From a checkpoint of a small transformer trained on Wikipedia.
Architecture: LayerNorm before each block, rotary positions, no biases in attention or MLP, untied embeddings.
MLP neurons of a small language model. Each row is named by its layer, matrix (down: output weights) and neuron, and shows model dimensions 16-79. Each number is 50 + 15 x the weight over its row's rms, rounded and kept within 0 to 99.
A block is one neuron, or neurons of one layer that tend to fire together. After each block is what it responds to, as a language model described it from the Wikipedia text at the highest values.

L9.down929:65 58 45 51 51 16 23 56 48 65 67 58 45 47 44 28 51 41 29 34 55 31 43 28 39 59 84 45 77 47 42 54 47 34 39 36 53 64 36 41 39 53 63 63 58 62 37 63 52 36 38 62 59 38 50 45 56 56 41 52 40 51 50 25
L9.down1136:63 67 63 25 62 42 48 68 61 30 72 77 46 57 38 30 67 39 66 48 58 69 34 37 38 68 34 35 63 25 34 74 55 53 31 23 64 44 33 33 43 37 58 39 55 49 63 74 38 61 48 27 46 45 60 62 71 49 24 21 48 64 29 64
L9.down1349:53 81 48 58 40 44 63 73 39 80 59 69 49 64 42 32 49 38 42 67 68 53 60 51 27 74 37 63 61 61 38 32 51 49 67 53 57 50 60 43 46 68 71 50 39 36 61 20 51 26 43 85 44 43 37 48 52 61 27 38 33 78 53 21
L9.down1933:35 60 63 35 56 41 23 39 38 80 73 36 35 73 26 41 39 34 36 61 61 36 39 30 55 73 35 63 59 51 36 63 18 43 34 52 69 52 66 42 63 58 53 38 47 47 64 40 79 43 71 48 38 30 27 33 69 55 80 60 63 29 64 35
Fires on the comma (sometimes a bar or parenthesis) right after a city name, anticipating its state or country, e.g. "Charleston, South Carolina", "Tokyo, Japan", "Wilmington, NC".

L10.down360:87 50 48 67 47 46 42 28 44 54 44 35 65 55 42 55 59 38 69 56 39 27 43 40 56 56 36 41 40 44 42 22 67 47 57 58 44 38 41 65 63 62 20 48 68 69 56 35 52 40 33 59 65 60 63 41 49 51 48 44 49 45 62 64
L10.down470:93 63 35 22 65 36 52 52 46 48 88 30 48 46 32 35 38 18 53 24 63 53 54 32 16 92 51 47 39 38 59 81 73 53 64 46 69 59 72 60 42 34 36 36 39 75 55 57 35 39 63 28 64 55 39 76 66 52 45 47 36 73 35 48
Word-internal fragments in the middle of multi-piece words (anx-i-ous, cer-e-al, char-i-ot), plus closing pipes of table header rows and dashes starting infobox data lines.

L6.down143:61 71 49 60 45 26 53 69 74 53 69 69 31 34 61 33 80 36 34 50 34 60 47 71 29 53 64 75 62 75 35 27 57 42 58 54 48 61 42 29 39 39 54 23 48 28 28 56 75 66 61 50 48 45 36 73 26 32 33 63 28 12 51 29
L6.down208:77 52 45 59 81 43 40 30 50 67 58 84 61 50 29 64 57 33 20 46 59 45 34 61 86 30 76 59 60 25 41 33 42 52 73 62 69 67 42 45 54 50 51 75 67 66 21 49 80 38 55 65 71 32 51 61 52 89 46 60 35 30 32 30
L6.down320:52 48 65 64 48 71 63 66 42 67 45 43 49 58 34 42 67 46 28 46 59 38 42 32 42 57 55 47 60 41 65 39 59 38 31 42 64 59 44 48 57 54 49 54 67 42 65 37 59 64 51 39 45 22 27 83 72 48 77 57 40 71 51 22
L6.down387:40 41 55 58 50 36 33 48 63 20 58 53 58 64 53 54 25 55 27 34 56 59 59 57 63 74 48 33 65 45 22 29 52 71 36 58 53 44 40 60 38 52 77 64 43 60 46 63 39 37 51 44 70 55 80 56 76 57 58 61 60 54 90 62
L6.down580:67 45 60 54 79 68 26 63 56 43 67 94 20 53 37 48 54 32 37 41 23 37 47 75 36 63 92 67 42 44 43 64 66 51 36 68 67 63 43 57 49 49 43 48 54 65 50 89 46 80 64 65 68 38 80 53 37 68 43 48 38 31 71 50
L6.down773:50 69 46 40 52 51 50 60 63 57 58 63 44 43 72 34 64 65 35 41 51 44 54 90 53 64 64 09 56 42 38 55 41 53 50 82 40 62 36 63 57 43 67 56 37 24 38 58 52 61 75 62 49 55 29 52 56 50 40 48 51 44 42 40
L6.down849:81 55 58 50 54 34 44 60 71 50 60 79 28 58 47 57 57 52 29 55 41 23 44 44 49 88 64 66 56 50 53 53 62 32 31 62 53 70 25 63 50 58 56 51 61 52 40 62 64 64 46 87 64 61 41 36 62 49 24 65 67 36 58 28
L6.down866:56 36 74 53 33 49 59 25 52 35 55 35 56 25 26 29 37 59 82 45 55 62 67 64 52 69 79 33 56 39 70 13 72 25 65 50 42 36 51 45 50 66 56 30 43 89 41 51 56 48 57 29 68 34 44 73 31 70 67 69 43 56 48 41
Commas right after a town name that leads into its state or country (Pasadena, Maryland), plus "and" or hyphens joining paired names (Bosnia and, Karl-Anthony).

L6.down139:49 76 34 40 44 41 38 40 62 31 17 54 41 76 60 48 53 57 36 51 55 39 42 59 41 96 43 47 58 24 41 59 60 34 45 35 72 82 63 57 42 50 40 55 44 30 63 51 47 39 62 62 45 71 58 79 47 46 36 41 60 72 37 44
L6.down211:44 61 60 10 58 43 68 27 67 28 55 53 43 58 57 53 54 41 38 51 73 41 31 73 59 65 63 68 60 65 38 21 39 56 45 45 42 46 68 61 44 53 56 41 42 83 50 44 57 48 48 24 57 46 36 45 37 51 50 37 72 50 40 50
L6.down338:58 64 62 41 27 45 48 48 35 81 73 64 39 30 52 55 31 29 45 65 53 27 48 57 56 66 25 85 45 39 37 69 38 19 45 43 48 35 31 55 32 47 66 52 29 47 69 43 40 48 39 33 60 41 47 59 61 78 39 33 33 54 53 31
L6.down477:57 52 55 61 41 16 87 44 62 66 60 55 46 61 45 63 31 46 59 60 46 61 62 73 40 71 33 16 49 49 21 72 37 69 33 39 64 58 49 58 36 20 34 68 50 49 87 45 48 37 32 51 41 33 61 60 35 59 66 73 29 78 53 56
L6.down700:59 43 64 63 54 48 76 55 49 68 39 42 52 54 46 54 60 74 41 88 43 49 76 74 65 41 51 62 39 70 76 26 52 56 22 60 65 31 45 64 83 59 51 35 41 47 42 39 41 23 48 67 47 55 59 53 36 47 69 53 55 30 29 41
L6.down1148:35 71 32 34 37 39 45 55 38 51 20 36 84 82 32 68 47 69 42 58 44 62 70 41 36 62 54 53 55 81 36 70 51 51 22 32 54 44 58 84 61 61 57 66 39 41 59 41 40 13 65 43 42 59 60 72 48 44 45 59 64 27 63 60
L6.down1476:58 44 37 46 65 51 67 73 63 53 28 79 67 34 44 47 60 55 49 38 75 46 34 52 29 53 63 35 34 64 26 54 52 42 51 62 54 30 73 52 63 56 39 60 62 31 43 34 48 47 44 54 68 52 52 39 61 35 43 23 52 50 48 52
L6.down2206:33 39 49 62 30 48 47 51 74 25 67 62 59 59 50 25 41 28 58 57 49 46 43 44 27 45 70 66 45 63 77 18 37 63 16 50 51 32 53 43 50 64 41 61 53 54 43 64 54 65 48 39 40 66 54 65 49 42 20 53 41 37 40 50
Line-opening "- " or "| " that starts a new row in infobox lists or election tables, often near the end, e.g. "- Conservation status", "- Website", "| Democratic hold" after Total votes.

L6.down292:46 44 38 50 39 56 40 57 77 90 48 85 58 45 41 45 74 40 24 50 56 43 67 30 63 24 69 77 50 43 59 41 58 56 53 34 62 50 40 58 68 73 47 54 72 35 78 50 63 87 40 89 49 72 53 63 78 39 33 41 37 29 60 63
L6.down832:42 46 74 44 34 58 56 56 32 46 40 47 64 45 51 53 76 60 68 49 39 59 54 45 30 63 41 54 34 44 40 60 69 64 28 50 36 49 74 49 58 68 61 47 38 76 28 57 32 44 41 23 73 46 38 64 65 63 54 60 48 58 32 58
L6.down1139:63 25 51 50 45 63 43 74 46 85 64 48 59 49 49 46 56 62 66 53 48 33 52 17 57 41 50 72 32 46 48 12 60 37 55 79 51 47 34 46 61 72 57 44 86 59 64 53 52 71 61 78 57 64 71 81 56 51 40 59 30 63 38 53
L6.down1475:41 47 69 34 34 53 21 32 58 38 56 32 42 55 53 48 54 43 58 57 71 66 47 40 42 72 24 76 42 43 48 92 60 46 52 26 38 52 27 62 34 64 76 38 16 41 27 48 49 37 42 21 65 38 23 37 20 39 37 32 57 43 45 68
L6.down1666:32 28 64 67 43 50 38 58 84 56 66 70 36 26 83 71 61 31 49 57 46 62 47 77 41 63 44 48 75 48 42 87 30 69 46 70 58 17 76 49 40 64 51 57 39 58 46 57 61 59 51 31 72 48 47 58 35 43 42 55 62 40 50 50
L6.down1733:66 33 72 49 48 61 48 33 62 71 64 40 43 50 56 44 26 20 52 58 36 43 32 59 29 50 54 61 63 66 72 50 23 54 58 80 60 43 83 74 40 45 38 42 33 45 35 80 45 35 55 66 70 48 40 65 37 48 51 68 71 47 45 47
L6.down1979:31 46 52 55 70 46 72 52 30 69 58 61 41 51 27 60 79 44 86 38 41 60 27 30 43 42 48 56 08 46 57 50 49 51 44 23 52 56 59 45 50 67 80 32 70 21 51 75 53 58 30 41 18 63 57 57 42 46 31 57 37 49 68 29
L6.down2285:46 26 76 37 46 18 58 52 51 48 26 56 49 51 33 55 59 78 64 58 45 66 63 69 56 57 44 41 42 43 49 52 30 14 50 42 44 60 42 55 64 39 45 41 32 40 31 36 15 61 61 57 33 62 38 59 63 47 29 59 60 40 25 41
Cell separators (| or ;) right after a numeric value mid-row in wiki tables such as election results (vote %) and sports stats.

L10.down27:43 45 44 45 44 41 30 49 37 66 55 61 41 63 47 47 70 56 27 67 78 59 33 47 26 52 78 46 64 55 56 51 73 70 50 50 42 44 42 50 60 10 56 60 41 59 70 65 52 32 47 54 45 38 38 84 66 77 37 53 49 56 60 58
L10.down1555:22 66 38 63 59 43 50 49 44 32 82 55 73 23 70 53 44 67 28 31 52 68 64 77 18 53 37 39 81 38 26 47 57 67 37 34 59 25 53 66 53 36 32 74 46 32 51 49 34 54 84 47 31 17 37 70 60 30 38 44 35 09 71 60
The token right after a completed subject or place-name phrase, where the predicate or locating phrase starts, e.g. was, is, a comma, in.

L10.down88:26 67 34 41 47 44 49 43 62 63 47 29 44 61 76 40 43 59 45 59 36 42 49 58 42 55 57 69 61 28 56 48 65 53 49 44 38 30 70 54 28 85 61 59 53 34 33 20 29 60 49 68 69 79 65 50 40 53 56 38 30 67 65 57
L10.down605:33 46 33 60 59 39 33 31 42 68 41 46 21 76 45 53 60 50 48 63 59 49 55 72 47 49 52 63 61 24 40 44 47 71 49 41 71 72 59 67 67 64 56 52 47 63 46 70 46 30 53 58 51 61 64 41 65 40 15 69 49 61 43 31
Mainly the | separator in sports league or election tables, just before a goal-difference or swing cell such as −24 or +6; weaker on street names before Street and ( before country codes.

L9.down460:41 41 49 63 54 57 53 54 42 48 45 66 43 95 59 69 53 37 57 31 46 38 49 26 76 43 73 37 62 34 50 49 40 47 30 54 13 53 59 50 40 49 69 26 84 64 47 39 57 29 65 53 68 47 28 64 70 37 51 66 48 74 28 29
L9.down521:78 61 57 50 52 42 53 81 59 52 33 43 58 61 60 66 48 77 61 53 57 68 61 65 25 27 67 45 62 50 41 82 10 54 46 64 41 44 22 68 36 63 40 52 49 64 62 34 46 52 37 70 68 74 73 79 43 47 47 47 61 44 49 37
L9.down1637:52 51 74 62 54 11 72 35 49 77 85 50 45 66 58 51 34 51 54 38 72 78 44 36 58 70 67 59 51 54 23 52 50 46 59 40 50 62 27 44 51 49 24 46 31 52 26 67 63 35 36 47 58 46 67 26 48 43 54 67 48 45 63 43
L9.down2048:40 50 32 47 45 49 45 49 44 69 43 51 19 38 28 54 33 52 52 71 37 63 83 51 31 42 45 62 96 42 43 39 54 50 41 52 57 64 50 60 32 42 34 49 47 49 36 41 55 49 64 66 51 61 41 46 70 61 25 16 80 71 46 29
Pipe separators and trailing digit pieces ending decimal numbers in Wikipedia result tables, such as vote percentages "59.7 |" and times "14.05", with weaker firing on numbers and units in prose.